Weights of a small GPT-style language model, trained from scratch on English Wikipedia.
Architecture: no position embeddings, no biases in attention or MLP, ALiBi.
Training: a variant of Muon for these matrices, 644M tokens, 9824 steps.
MLP neurons of a small language model. Each row is named by its layer, matrix (up: input weights; down: output weights) and neuron, and shows model dimensions 186-281. Each number is 500 + 40 x the weight over its row's rms, rounded and kept within 0 to 999. Numbers have three digits each.
A block is one neuron, or neurons of one layer that tend to fire together. After each block is what it responds to, as a language model described it from the Wikipedia text at the highest values.

L6.up139:521504499553511465541540571478549539549491470501498594494491523472492500544449429475501510401475555504476607563464547610475489584516503482445472483458485482483493519570446468446492532542506543551494503430536486489568495516468518504514558365579507461447466458466513509474461534473464466489
L6.down139:551468375437508563453524477450501554508508447495595502539482516558485569480475480472586467482498450510500458540492532512547518497533474532533483434573497495493483460454568482471468514509521558522448504513497467495493508515548471510539456491490489426443524546528505474530549484471561519428
L6.up596:493404542579503483505499480434498482533524483520535511533495481579550533507519469496431490472434513521485503513505487490518484481514445463431579514473511523480447518495481566487475468535502480464494535514528522464502422471452473446500394501508503547526453419548530505467554618509441538451
L6.down596:504505491472480560591532504447477483469521466501376450540437436523486525503590523517537491500528483529487468428547526566521466478524502582463535492492521469596536493425484496478447525477471486502550478462485472489511508522554463486516506491448442481468547531455486459467450529513557487482
L6.up1450:568505557504472467537489554483568483489628564526491493535478550501513540544523495512543544424451526526536449536546504534433495433538457474534475530415516502510429525481489494470555528464547511523473496512534428554448519494521587485528524502430555544502485499516557494555511482414476534443
L6.down1450:571524479498527529525524552464471435527438496548452560555462506453504583482486478489442488536517484473505517398528417573503524559536486460460473499447537577445460500566531456481492461545539526482542490526519501475596509491553496516520462509460540527450546457470404420451447495593500573545
L6.up1644:482568488487463509483571485504481529510510441519508579552494502559536488537514417500516521460432511538511535518492510501473529500584455564483512514496515535498468518554465529490471471483450518546463578445486476493422535491439542515486450460418476531542427572439546476497533550489545466509
L6.down1644:430499470461443479513469482531570447425474499444533552536447460472505498507540503513460481445416473505512531495524484507420468527514490553445522516501496534521548490494472478436542520562477495493546551520439542532505516574514484530548486529523530451437500480467444502507513531520536547495
Article after have/has. Indefinite articles a/an (sometimes numbers) starting the object noun phrase after "had", "has", "have", e.g. "had a population", "has a hierarchical".

L11.up395:462493433493545515510483485528520496519516490565528578511466427501502501512429428554516473527506486533537589498513532520529436553498491587520558442509509456497550507458518374544472548457537478474543506508481476509415618524496517468478495553515492495501517468446561486503402584505430512474
L11.down395:515461559520460536500551541533500531481498542526556526507524441539472467453505509509484478525530503557530485550537501522550493501482451491497453508497457436399494397530460474479453472544477531442562443472460515425446539514579418498527546475475554514455529531453498625465508484515467545485
L11.up567:492509514572464476548572512508550547471491589461536547530508495476507561484505507468490383500492552584484484527541492533551528430474514474515493544496487510477448465512436522539489502511504485446515494469536488495513493444451438484543412503481482472585418491495466507434552517541474570442
L11.down567:630592469468503501526508563432464466470519533523505505528487523495474480570487615535444574536548542512481508526533570544488596512470541460501519455425526561499551518548488504446455521508467497435541516425571605469455523516466443435462532504535418513497452490464475495503442494548525485507
L11.up1002:511526544525445468519489464521448441538527449569560479487564476456454413495538460550483510473580503431441458502476480478420533485530509446386460531491495445453428584415494438478467522550571453458418530501592486468529514488531543457466451461496527526517482459534459533494424452561469446580
L11.down1002:506495487506531447505591463598508501492544500548534459527500458502514471522493469466479557554479485475533490491533556516497509490549473521510488470472563530509511484548517538500438513501469415450500448450531567562495481489584446551476473500577570498465532483490548526510440539501480485391
L11.up1692:442473562526511491525480518547528487469430485523471533551483424536545434465515504495473441526469567518483446506516525587440487492473547469484531545469593543476546479520495480570485481493499485369510515525494464521498459463500566519556517492555433454529406500468497546535518513490449492477
L11.down1692:558445516454497508555483541524429532434438469543508410487554468551527477545524441463501566553500536522488563470528551535470476504407564478489549521467539468484553493503527425523545492447553449413455528498533541504487526495482502543524467521489579480511490523475465529522444432541493446495
Abstract head nouns. Abstract nouns after the or a that usually take an of-phrase (role, history, length, lifespan), also History section headings and year/career.

L5.up966:530525501443460450471481490503514477479522484524488454517514488529428532491550454500530470463514598488567511467495497537545472535466407485523482452472523478511490582505447413485472474568524503518451511510497428497509473499567513566528509434475541502473579527507569535474532522569524532484
L5.down966:528520567504537551475436476509538496545537521576443539525512501503467483535471529436474508609550482513505471490502453489468469452574489458497472489482446493476494395615500433431518422476516474559532479472518451541524465492468431505479529472475538485527464435443435546514516563526535558492
"At the time" nouns. Reference-frame nouns after the or a, above all time in "at the time", also level, region, years, day, height; sometimes mid-word pieces.

L6.up102:530583579509497411521514517521544569498466539571542509473485461445481575541535491491483501488453510557453488552448545456517567489482440511543535502525487521495488494554483487467489487539474494484497492491466471511519448566512503546506481473429519505478451533524483534484500488508395512468
L6.down102:560485499524471494514521470516489497446590424496501614529546520510519522515448525535525481459509517485497552472466469521435501467521472485413452504418463474550500508496449503506484542468553475612494511469503496547484595434436488493506521520501530530519451503566559479502467497543510465426
L6.up486:601511485470531416471521535490518527554453519466556452480452540546545539504502514491401485643515536486475454472524434508516491534485509527493512453530415496462476479515481502527580533508486469553471523472503492448492458481518503545525493496487430560472483482496468456477507471526487530458
L6.down486:471476462484492504532552475547571427457576526513446538569604499495484490462478541446532496474458534478524547545523451492586369479428557531502477514476468516512449567512471421515533519537544503581452411500479525550460542507455504575483478481541476526518521487489571485520462534531490439478
L6.up718:466547577541510495485506496553517472558493530501557480539473526469477496537495435476455560557502548558500507535558471503561521486469424510558487512483459531484547542510565577505527537547410492572489470492472438500468510516535510489547465464465561595520528504465522476486533545564458448448
L6.down718:503562523522566528466442508507503409529413527526530455552421445496494484493442493485498534541557508433460512528577551513494481516534503510459511568521579472476526456538477486585486505546421585460510456468503487442532487514606528541481508434513514530469509426517490508457531507510537562492
L6.up1038:465567629485508513508475477481492409447497526526509520473518536521441551598458459447512459514453538553483513462445465499480538501426454473532524572483461484500524442530508473464520443617531488510475491549462512561495446508500495510502464426489546609416482517519469547533471577499425447459
L6.down1038:554476465391430487570582462512484502512511519456412494454597542525511445470562439467535459465543461484475528453530452440508520499472536502436465502481479537508466537546496514473485431414545491487452580555497493564458517484388489496547546526491493440576472477467547506549446492568558523442
Introductory clause continuations. Commas and "and" inside sentence-opening adverbial phrases (As..., Like..., In retaliation for...) before the main clause, plus "as was" comparisons.

L5.up460:481429428505436497507481425484514432558519504493474446524556513587436459484499438530532490484454467510490504516530482515507453483530471466521503461414484541530547495565515533574541584471520514436501497478520415502489521443495505537571460490529428523536479526483531543426509463500505519514
L5.down460:523482520465535532507501405470501444481556415427485531487521528577570515486528489469505525519514496485509465467516540539511535437523474490519438570465504497542464517443535430489583619508471497464524488425571468510518477512470598508480505444505510492557525502491518592489474472500535501503
Sentence-initial first token. First token or word piece opening a new sentence, heading, or table cell in Wikipedia text, e.g. "Located", "Re-released", "Early life", "The".

L11.up628:444511491414502511521510532558515600469526443420476494583442479507502543489519464524515543498492479528524523519496492521419496504390458478419461453529548456529535552466469596502537450522539498548518524439523469467461498518500476485527495519456506520492536557440477443498474521518494473616
L11.down628:478492545524471486419489466574533482439489512456545504501519497530532511461528525535533467424549509517541493533510439538474504515503508525522516417541452506521409544493585530495550462493550520517565500503465514555504525500516464560423465414581558534493587507492505508563520534470474499480
L11.up1013:392500509477536480502489533538432552475514532495466479527467514443556493510550533476453500500519499543556476434517500465484489527463483499499438437560485457438535438522585538473533528471520458569491558492546549512443469572486447486505534504531471508512450483493553445469396556573506442436
L11.down1013:540468479435496523526535491549421571443522512528444526529542531476493482524545562472551456365547558518560471528515408501497488446453485521575458467542525469547496418498553529477532532473457548499482502478462486480556511511498521547470534538441415488547523490483503409499457477450517507495
L11.up1117:443497499486484462494484493508548629477482469380540509522529481565515479473522423505497523469443495562477521444434477547607517554500467489465518601404573520510529567534484432433495486529460535607521547458478509459466533521457480554464478423446528496472505461529520556479537502495527500420
L11.down1117:466472486535556529496456475456540505497541518527527521474553450491535514509561547426467520531536528482508490546540451520616482477429474497451474449544473474470477507523464510518500484544510543518482437518522567527486542524511462638518456456533472606466524460483531536414464451572527520451
L11.up1714:540373595464449470508525520505494542479594466480532449523517509504524451460548473484504526533439450468499518553547460457458489448468484475495553490460531417557540518474492506482517488462516503505503490504510557516451530467471521538486445486421502419476536479471579510443473501491483509519
L11.down1714:518514521469485544466469554518470488520508423570479467502518577551533512609575484423561478372441459507609490445529496506464445438414542526493532531495445394498486477473523506506611512500525503465559504486498510563523465487512443583488518504457537486528512429493470487453579437518444464485
Indefinite article "a". The token "a", mostly the article after commas, prepositions or verbs (after a series, became a, Léon, a graduate), also as a word-initial piece (abodes, awoken).

L5.up1370:457466572505491442518557473415506532491533447499409485547491510561522464516566482486519504503482522461485549479522527426543466460470497558490412533464499531503511458446449569515523487452487496428460473526439488474503517541481499504507444575530598528497464524480582523543473492466451435522
L5.down1370:437500477494531479561579503500552442494500550528534537519593465463503518401526570516497505496489453447548560464510504433445518523445463483526474462504441522569511503513453470538445536512515432475528457533530546515505554482469504570499487551483585558405477540558491509504572410515432488526
Coordinating conjunction and. The word and (also &, then, or) joining two items, strongest in fixed pairs like track and field, north and south, Rock & Roll.

L5.up233:506537483528474417504567508520577531510512501524534512493480458490501524514541469521493497548453451530530491546498562493471495448516502546515520555410525530493503519468510500617453472538514436517469450481567515452449535455426506496492460562425390505529456442511499544500511498495550496475
L5.down233:546554422498512413513534466483537531528502453480507508511481421406532496485496520490521411494500528483461530511532541561436577429562482606528541510458491488426542516513533538506509543520509482445537537464507481447549539495509540534539437467469487510551421479505519548540474497485500481441
Of after quantity nouns. "of" right after abstract nouns of extent, degree or duration (a sense of, long period of, level of), plus similar modifiers like prolonged, lengthy.

L5.up1410:532487484491508545477535498483579485496546416508486515480493550528465443438464463530460512510505536433514532499490471518470468569496506549512551515472519516421552505463522486489509550441558462448561422524499484497460485434577564521475454549525471536520568488523451526543479471518460511447
L5.down1410:522506499493551474450551497527531506482494525487409489536516561567452556477471415511449535514494523502447558453528516489513456525476561554514495549582507462525479436560481471493463516439470460478442445526438538518549559429484470459479499434451460436561577452543506497494539529487516475450
Collective and coordinating words. Words grouping several items together, mostly "and" between names or nouns, plus "All" opening lists, "the rest of", "remainder", "both", "while".

L11.up113:408518494498523521540537524435482461539514452506568454514534473576581403526490509555507517519490503499480518516521513489561537498461546503519498507444418513503509455505493550553529466534506511485478506491508544483474515521512552528490426444483517488452526512452489495448546460528491525470
L11.down113:412430441526515482441491436498476531482543495528470487499468509490422521522555527484576485485458581433489477530520511512480531492474437499432515524541460483555523505495539478502488511469539489550589471450542480482526526430443487467487571569503492564541446496513560470520471477507602555529
L11.up219:515445542633505451531548528488497483572550520474543500503528510482498462433464532475505500455498501486473498457528488510540516470495482529527533485468428447528501554487486453483540451536489505542492480453504562553471557499525515535452454510433584452510489522490462529457568509476509494458
L11.down219:527488516467490463520568487435471483515531483531533484519515553479528495474482531496488501437409510421532519494384538538433481484427559503597517479476419512535494471460520455566518514558513508533557483466547516451441542453456425491493497530525508472505496487443579463391517426463539518532
L11.up602:424597460491497483478596489522442532531593549501503481581543503510509433529535501566508477525553506483493502506537504465558497493456491569532462435496530460496541513500524488510500457493498499544501461511503456561524507536540489481526479433501531507567523535505487472508484513520530458529
L11.down602:473462459506466422536524503491492492499390545547485458485474452494502490507489525479532492507454562520549475517443499503553454516420478480544489504495407577517497509479492519508451420546461507484556446496501496464430509543495482477449534547524481553406421551521474557512496480443447479548
L11.up976:481528482526556512509507520433521538498503570509445535524564516482521558465482433484547597508581478489468453393503505429532474514449493598483461511528556480440496494429531500455500484486460466471459557543455498511548433545460548511539397462471468514502459502524543415491506414461516475499
L11.down976:493557491533473473521529522547476477485543411525526470428445451532545520550533543582413535492459503492538532544530526519450572498528466440478509511523456537522523508507570505480460570498498532503537546515487527520513514450477496487436539566543500459451523425529553470462495509596430503434
Clause-linking conjunctions. Coordinating words, mostly "and", also "or", "then", "later", that join a second predicate or phrase after a clause, as in "condemned the attacks, and reaffirmed".

L6.up96:554548441520432500471504439465528461521558490416512556514496480497470512451462536491445491483433559479508600595485484447449483447425466541455539481511491522473516453534477471540464487462508471468559483448544536478512496524485518496539471467517483486506448484510522465520586472491581593555
L6.down96:488459483482586466488482592527499515501472567548486468575525470502523497544512464424447512386569522466401532451535489502467536487509561484475488480463470564479517479429498401508472491545494493501553521505475497555523556524478512537508523417511455467487531554466499440498465494610456512482
L6.up129:505439491540403476504480518475569534441543435501529493489495525510481506425544528534508569529500542429472515490465471502478498511502500555491511455537500465516560452366462462518498536508435499475523531485549481503485546442533476490509499446480595522467470480465534462526503506495500515420
L6.down129:558521495453411443518509520449536512418538548488479505595445471554533515452511531524441520516458544467501493528502496504472478484470472580509474553528496567481527488526507460465520560509494499569490533526509526485443450481469487468490494432462427522487512463496464534447533470524510493506
L6.up1158:460520496489491531511474461459509530522533438520473542459524523543524485532533499527433470548467598518492581530465501444469473554475516512492497560505508449406439421494501501503475587488517535503472524547509472521498545563492472442541483511502467444566575520519518486520494526460519498555
L6.down1158:460411516500475485526523501481560409566547537538492569483497512570502430469589588482537471477455484392459531525540462497479481503447523571513444467473491527453536488498461448547432488412528484441480477467505518543573528519480519470517401525497449579497526477550564439486596484547493512513
L6.up1215:504526523468480452495474519432601579473461515510486490527518491531516414553579487496518542508468508471543465537506488490495458477492433482477450544447552509513453531544476507552472442580538476498552560516494487524497589485502510515401469555485566435515518476506508541507519556515423499477
L6.down1215:476571475513478498480478564446560581469394462494492515476452457456521527551548527505457494525496483525494511451501458488539538525501516539496522441470495549468523492507474511486502499465487526483442466496516564392441504501492464520515472515463490576453460541465485449489520487513548588550
Connectives after a completed phrase. Coordinating "and", articles "a", commas and similar linkers just after a complete clause or noun phrase, e.g. "peaking at number 10 and", "received a", "CD,".

L11.up411:543519536567500499463507463482560445477566476469454505416499531471533479540483472522475530526472453540466519471509508443543529475429458515470463521515470480513528536486548482489477462474449534573432490537541584508460439505492489485522414513511542586480463518453515539481479468502497530496
L11.down411:502517514548436513459525491506396533522430599494529483436462464568475502448444547528535466494487470540526494462522416559501449533500487517603457509448509455512477501531471501514524475531493558486476420492496434474529481477525491462566527511481543550484548541509444445474559522577495483520
L11.up484:443595505516500548508533569502450490519446504456555550441496505477584501560467471531464529541471450479599455444534494482518544542515455521475522505496531500534500509511516532492543540621433526482478439477452444494479446489472465546546435526497490477515519502442556548398509558536486557513
L11.down484:392467506579529561495481484515569472477449529557502439467503520412505497493539514497487551470523513518587499471497515533464567487470488467518461490438563484571477521394470497475468502441490421554557566482459524456528515517497448519503520514424488521472533518442521484486491537518480465433
L11.up1592:423527611544474512504514413440494416540493563457530542526418440415571435475482558467463482519468538506533537525434459468513494507514447499537491566472501407474516516503540485527518494574495532460487512470402484609501538464528509492468471524493475532522486456425498534513481432474520514480
L11.down1592:471571469497444559407481490552409537476557443458577417445491477507515470472532466475480509511529492468514514465493506580522495507552523488467411414555430496527558543546510518464496474477529456604561513511506515455539527523532497488481519480519531504469503521467527503427540495514492473485
L11.up1605:447575576608584530522492481547507497542521504469541543517449513518523473487518528481468513583497511477559488436476516442619565474401455544579527517459535493492527506461504584508523474488443449526470533495517562521455478489531521482514429481505513562466452497469430511483517541528432508462
L11.down1605:449495509486506512507522527529454480476428581569507491513468495495442500558496588487486466517546530502487480468465517520494519443462487508492485501510484471560458539469469478538525527576427517468497459495490516453436483546512484472533505476540501456470486469468428454441407445557510528489
Clause-start boundary. Last token of a fronted time or adverbial phrase, or a comma or "that", right before a new clause's subject (19th century, after the report, noted that).

L6.up560:463469544526420481471448460488494445417549458487424481549516441512584509546515555528428489402437516588496430451485559491460573546518433571501453556438510457448464470489480509492546430520438528519434492510494491477466462520488513521446557520499547543545531495496480456484491573558465509513
L6.down560:525527485509508500482477532444493517493481451462520477548561428513504526509445490470514491465543581562528485480502555560483585461529545512517490474424520520517546561441571471462441459539554477451459478518463477538526508519496481542440458525497404519493458504566458495491477454546464451506
L6.up746:540496481541505516486524467508527461465553482490551448518516542479539354466521486478491511519511557430456431612491587425486491513560492488495486465462493506490479525482461509522546513533547427513470490425504481528464521496496516546488506549521579526431458500558496512509493562542468456505
L6.down746:553543509461483557474493534479479551536574495508515520443464505529546527464506501411518505487514517459450432509442560529451511523545481515526429436472493521499510464570511470547513541570514507454461527509532496524532494533465480560498520518543535520449485538572446568481427476572443476496
L6.up841:398500482496502441465435563537507527443459479452479534513554435536518513473492466534544405488549598481436492464448567528481465512456503505457441508468487510460472521467535504476476463514560483506482519475546542444440513579556498524464445546514487484506476488489497566529383459478407504571
L6.down841:510497490510490468441499473574538511488495447469486498543500444535502494503479486507541482509461571452519475442481561588484498493496553504525579499487574491531518525452610494553543461508517565485488510520521492423488519529516509500462488463519546519472521520488474489524425545524456489569
L6.up1717:524508495470490497490501468501507449491555506546502507555513508502547521531499514527533522468528479542434503474600478532595478497535538521521487559485487535446548481499501548519552553450476456474458489570487524479415468436506504502487474520456477530547448526498375535550466498535446511574
L6.down1717:526528487511635559490533554529521459527506450584541552605536509593525476486527530487524440490526479507456505545524540594468463424497557491571473481478543482479476555511585477469492623495518450459542482502507532491500540450491485482529489494533480530494427450520413542579526423531499505481
Time-span and quantity nouns. Nouns of duration, age or amount after "the/a/few/many", such as years, age, period, decades, term, plus "Year" and "%" table column headers.

L6.up401:526521490498485442466565483458449482521518478528480511473550505484528447496492491483540478514474510510526448487483606531538554542454468507501451466375438462515520491536456419472496467519526487486449528488499500514515524466586516555455463429491408492473516500506522466476541453483492551488
L6.down401:504481462488511589494497467517561508430519564499549435450504543511419573489468427463497474548535491499483457492490542522475469479461529470508489516491508486542534487504560454514475544473505513476553500497485388565477519592482528447511510448485514549449513421511537421480476532536484391583
L6.up896:533474527501521480513516493529476551509515414470427479509527526477463479439477506453479533500450559520486470505542501499552541519461524506480563497491495482510492480490450505413514547503449524543533473512495507473516552427529424521515503437478497544561498496599507491499439494480481415502
L6.down896:491506536606532481389514471525518527495501505473533549493490416475526562573469532528456540537521466501453521514508510492482506533515627555472463504442473457422484481470527434474545493395479466514454498508514420539509376453513550432445459505486493529505543499519499472498537438489505535532
L6.up1459:409473493533517500531502503510505426477524494516499501515566517551434469504479439536503478504523486515444580497488542477471431495455496441475398490420530576502578475563551515551456540527502484488497490481467478528477594486485466525549552476474443485510477474449554470427480411501517543500
L6.down1459:523540509464561524567437486465476473439567491397508486528490580552543439404524483458480450500522580473483418500475491532526508478541448538483514528548507469600442507439484475440551589585435499452570524487546503477488525511473510557452483549471562501514500437584512544490544541502506472485
L6.up1553:527530475473458459479474437510512555542499511551482519511500461563582425445471506591481506521550506557521485498508514502467426476521497487500421508459448543548452467545509470533513435483454564506396535559528439541524476471476496536432582445482580515455454472594460486527511534451498473494
L6.down1553:583519528486504525538519456434460481504460539449516545533519508524533531528449543550545494502485542591538495479467561533526485500506520473512483469509411542564511571525520449495454485484426508545479455535556466516450538470461539404511549497478506519555470399512615507466489506464497490508
Start of new sentence. The first token or word piece of a new sentence, paragraph, heading or table cell, such as Following, Because, Review, Stir-, or a bare space.